Weights of a small GPT-style language model, trained from scratch on English Wikipedia.
Size: 13 layers, 8 heads of 64, MLP 2048 GeGLU, 71.3M parameters.
Training: a variant of Adam for these matrices, 605M tokens, 4619 steps.
MLP neurons of a small language model. Each row is named by its layer, matrix (down: output weights) and neuron, and shows model dimensions 357-484. Each number is 200 + 40 x the weight over its row's rms, rounded and kept within 0 to 999. A neuron's up and down rows have the sign that makes its largest values positive.
Before each neuron's rows is what it responds to, as a language model described it from the Wikipedia text at the highest values.

Description: Proper-name pieces, table cells
L6.down1964,232,235,196,213,189,208,236,231,155,136,215,188,233,238,215,206,182,237,246,240,194,158,209,163,158,173,194,166,205,215,108,198,231,205,156,145,194,162,251,283,200,217,230,224,263,173,199,220,184,190,216,216,190,245,189,176,195,223,159,177,221,257,222,209,177,213,127,263,83,123,223,161,176,208,241,220,287,230,213,215,195,215,169,188,208,172,214,99,146,186,197,120,154,237,320,209,191,245,219,231,183,96,219,100,144,282,237,191,135,241,177,183,163,285,260,195,207,265,238,200,205,175,261,253,96,177,246,205

Description: Date middle component
L4.down424,217,207,158,195,264,222,181,189,233,147,234,198,240,185,197,203,150,179,109,176,145,235,195,244,195,220,215,186,159,136,238,148,155,146,216,283,190,211,249,191,208,166,231,238,208,305,160,246,162,248,228,204,139,225,225,255,171,197,139,142,139,152,222,192,213,255,246,175,218,212,134,213,191,173,213,183,286,190,233,171,237,141,227,103,218,128,211,154,171,179,143,203,227,247,256,193,210,157,186,119,226,312,196,252,229,173,182,156,138,260,192,156,243,217,222,171,210,250,179,175,281,222,217,204,208,254,212,191

Description: Word-initial G fragments
L3.down1288,283,199,198,216,212,136,163,136,95,188,239,150,205,286,190,177,174,229,269,196,226,163,197,214,228,229,195,209,178,178,234,186,187,195,197,152,275,228,157,247,163,160,161,225,105,181,161,191,178,200,227,223,226,167,100,137,223,233,133,157,172,268,198,177,174,206,193,185,193,209,205,192,236,206,273,204,174,186,241,130,244,208,253,231,157,238,195,213,211,135,285,141,185,220,176,228,137,258,203,155,184,215,199,194,182,104,286,175,227,167,185,121,156,209,231,170,187,213,189,183,188,120,234,202,206,127,208,212

Description: Table cell contents
L3.down1350,199,247,172,206,230,247,136,198,193,265,153,210,150,229,149,233,262,258,299,175,161,212,159,200,198,155,239,181,206,188,214,158,213,234,169,180,221,243,178,116,232,106,181,207,178,115,198,225,246,185,244,210,176,270,197,215,233,205,231,191,185,201,238,207,171,193,236,195,227,127,195,277,156,229,210,285,236,259,203,194,168,215,244,202,226,189,184,167,176,231,147,189,183,170,180,210,251,257,212,202,181,176,208,105,182,141,133,194,140,156,308,205,210,239,243,213,187,239,183,359,185,233,223,212,235,134,167,201

Description: List-item separator commas
L4.down1406,255,190,231,191,213,191,134,222,208,218,179,197,165,234,209,219,233,231,0,196,226,172,132,176,174,266,207,184,90,160,193,231,215,261,233,262,183,158,207,230,214,123,187,258,225,159,225,247,229,202,208,271,113,242,187,179,226,238,187,277,196,237,192,97,201,197,168,206,185,270,213,206,144,198,264,200,255,163,123,205,287,190,220,182,171,211,222,220,213,164,192,203,196,165,185,235,241,199,148,220,241,169,191,129,186,211,227,198,194,209,203,294,178,212,149,237,253,150,182,224,269,228,231,213,248,181,208,163

Description: Infinitive "to" after verbs
L6.down16,180,213,267,200,188,222,207,235,137,252,155,174,199,194,212,173,201,204,189,231,152,200,265,166,233,294,188,213,184,264,196,146,164,274,159,215,194,176,244,202,215,276,237,241,135,248,238,170,185,217,187,253,217,194,240,257,199,264,267,248,238,173,139,154,167,166,223,185,116,182,218,191,234,167,306,182,220,231,191,200,218,306,180,225,68,182,229,208,233,188,160,215,180,217,192,194,183,214,136,145,151,265,222,221,182,201,166,232,171,156,173,190,283,200,177,198,211,214,214,182,185,224,156,232,158,166,161,179

Description: Infinitive to and would
L4.down1878,233,275,117,234,206,214,182,280,194,205,193,221,153,217,209,174,205,142,167,203,137,203,180,211,182,189,178,200,236,259,249,140,138,234,145,185,122,258,175,217,237,220,211,238,229,232,254,220,174,166,157,215,195,192,263,184,204,192,281,230,257,150,205,220,251,250,178,163,221,200,121,192,220,187,221,189,167,281,144,198,208,205,220,209,187,183,316,283,180,198,221,161,142,216,200,181,168,181,235,208,180,235,156,211,194,163,174,170,191,98,200,147,188,172,202,198,233,179,269,201,228,194,153,257,126,182,167,220

Description: Election and officeholder tables
L6.down797,149,216,246,216,129,180,220,225,247,170,258,194,179,195,254,209,239,162,241,198,164,175,221,176,158,169,234,180,125,180,173,172,197,260,191,142,274,188,168,190,164,193,186,163,192,173,258,136,182,240,242,206,145,191,147,306,298,158,197,223,180,253,176,201,137,177,293,172,178,227,255,256,212,175,172,146,173,217,267,177,186,231,215,171,214,265,238,135,216,196,237,153,193,220,151,153,97,181,166,213,152,284,218,241,132,222,235,249,167,211,184,264,226,228,210,248,188,218,167,205,212,190,139,218,182,214,241,233

Description: Word-initial fragment after breaks
L4.down1036,183,154,258,194,125,176,255,169,208,238,254,131,234,203,248,221,217,201,169,189,133,188,212,202,216,254,169,185,154,199,175,181,258,216,190,178,147,267,201,212,179,134,229,200,159,269,302,121,291,151,294,192,234,229,155,159,152,224,201,213,191,193,222,241,203,168,234,144,218,217,187,162,146,186,215,158,237,188,248,145,228,177,126,172,239,185,191,216,190,246,239,243,177,282,142,163,180,244,280,210,188,204,231,176,170,188,167,211,175,181,229,124,230,241,154,216,184,280,145,154,230,249,200,265,185,128,211,175

Description: Dates and table cells
L6.down1362,189,148,136,222,220,248,176,244,233,220,158,243,227,230,216,187,230,155,200,145,230,208,156,199,219,218,197,176,198,170,187,198,136,165,278,168,158,224,224,235,169,172,242,170,219,192,195,213,189,151,200,227,241,202,201,148,227,161,168,199,212,183,266,196,240,187,203,206,201,150,200,243,128,160,241,209,222,237,212,182,229,132,237,170,230,169,208,224,299,159,130,199,196,207,190,192,112,243,170,207,145,227,198,128,220,230,173,174,239,200,200,170,195,251,171,220,250,197,152,182,204,163,195,200,248,188,251,129

Description: Date day/month before year
L3.down2013,191,172,225,145,219,161,277,177,204,183,267,172,279,171,241,194,105,201,210,188,244,227,185,209,221,227,297,157,256,183,195,224,143,286,185,272,206,208,183,200,159,223,260,268,225,205,260,172,141,187,226,211,130,193,178,185,203,227,106,197,204,257,194,128,152,257,167,272,193,234,169,216,200,195,263,204,159,257,163,239,236,222,231,124,190,220,239,190,248,207,186,218,206,156,145,175,168,137,181,170,161,205,250,251,216,185,124,230,204,224,218,280,236,289,250,166,227,186,222,230,211,178,261,147,249,153,204,119

Description: Political party names
L3.down497,222,188,246,242,149,234,284,284,247,191,167,206,124,190,218,187,159,160,197,255,181,154,167,242,223,264,146,263,203,153,196,277,216,180,233,123,224,168,205,196,162,156,156,197,187,219,206,280,146,232,148,204,213,89,162,214,179,113,174,169,232,227,195,133,196,235,242,172,227,172,236,158,174,228,203,224,231,187,192,237,196,208,226,136,235,211,189,175,261,160,206,169,229,231,110,155,246,176,262,193,200,172,244,210,180,202,232,145,214,218,139,204,178,232,164,210,207,254,217,106,226,246,169,283,236,127,219,205

Description: Punctuation after split names
L3.down180,224,217,243,196,226,179,161,245,205,106,227,166,202,304,237,247,287,154,133,134,171,171,139,218,153,262,218,242,208,120,240,140,169,216,236,210,178,185,237,204,182,222,166,207,254,156,211,200,254,262,162,182,153,211,162,165,159,170,209,240,165,242,181,202,195,246,216,210,230,202,235,229,207,220,218,165,143,140,141,164,229,192,187,164,210,213,225,177,156,184,237,174,206,158,187,208,211,142,217,255,187,165,143,188,283,179,126,273,125,231,247,208,168,139,204,269,217,195,278,166,281,205,150,243,203,160,142,205

Description: Empty table cell
L4.down777,140,218,199,258,198,160,190,215,173,218,194,151,142,235,169,153,217,141,287,206,213,184,249,188,132,186,231,184,187,237,228,233,223,164,172,209,214,215,231,209,245,163,171,133,193,139,223,204,209,182,229,173,199,191,260,133,161,139,196,209,145,252,198,232,176,153,164,217,189,184,183,217,182,188,218,168,201,193,211,212,246,131,163,144,254,166,131,205,162,182,208,219,230,165,167,226,183,271,225,156,174,220,221,120,179,243,288,149,238,188,253,165,299,205,214,238,202,162,191,249,257,250,214,249,244,208,205,155

Description: Structured data values
L3.down386,192,175,219,227,209,233,316,225,208,199,246,246,163,206,132,133,188,215,191,314,199,181,228,216,197,193,201,132,214,163,168,153,143,192,294,205,202,166,182,189,216,171,200,189,143,146,161,241,214,182,138,192,146,168,81,109,243,201,164,189,235,202,201,179,231,199,197,195,157,249,133,243,271,124,160,183,226,143,179,238,194,208,200,223,169,205,299,173,192,149,183,140,160,175,188,228,271,184,187,174,246,187,210,169,171,188,201,136,185,229,178,223,150,261,253,208,216,173,146,230,171,180,167,170,185,155,165,227

Description: Table dates and name pieces
L4.down237,168,234,188,219,177,183,217,81,222,246,232,176,234,243,198,156,180,123,144,107,163,283,202,196,152,227,227,172,228,201,167,146,256,215,233,189,171,219,211,258,190,197,218,243,214,166,173,173,182,151,208,136,250,199,247,270,187,163,226,257,238,181,232,189,224,192,170,185,158,174,171,174,220,117,154,241,224,222,159,269,169,258,198,242,168,177,166,167,144,189,173,145,200,216,256,219,147,195,236,179,213,139,166,192,133,200,224,229,163,277,190,223,214,167,129,166,197,213,254,146,208,184,207,226,145,251,197,148

Description: Word-initial capital fragments
L6.down1919,157,308,254,205,225,187,215,233,226,87,226,162,227,251,253,240,249,171,155,190,186,228,135,189,194,216,250,208,172,167,252,185,224,149,201,177,229,195,129,219,190,159,205,191,193,187,279,115,203,210,189,123,200,229,242,186,152,212,213,270,244,99,211,218,165,207,254,251,184,264,173,215,171,134,184,165,168,205,304,130,199,226,211,229,169,236,236,191,151,209,181,203,210,165,223,194,168,213,202,207,137,208,176,287,158,210,196,168,230,179,242,222,211,194,223,226,247,180,151,157,220,131,255,213,168,232,176,198

Description: Slot before main verb
L3.down537,210,256,186,112,184,231,185,282,188,185,260,149,247,215,177,195,236,205,233,177,279,281,224,145,231,158,180,138,207,237,213,159,69,217,147,201,244,220,236,267,203,141,127,196,202,150,235,207,195,155,234,199,205,162,169,212,198,209,166,202,152,183,249,232,150,166,239,236,138,163,184,164,190,199,198,251,227,118,211,144,220,171,256,172,219,219,237,156,196,149,207,165,179,212,266,145,253,211,170,242,264,159,114,259,186,285,201,117,174,185,211,304,204,166,230,229,259,187,156,186,224,177,148,236,215,166,202,245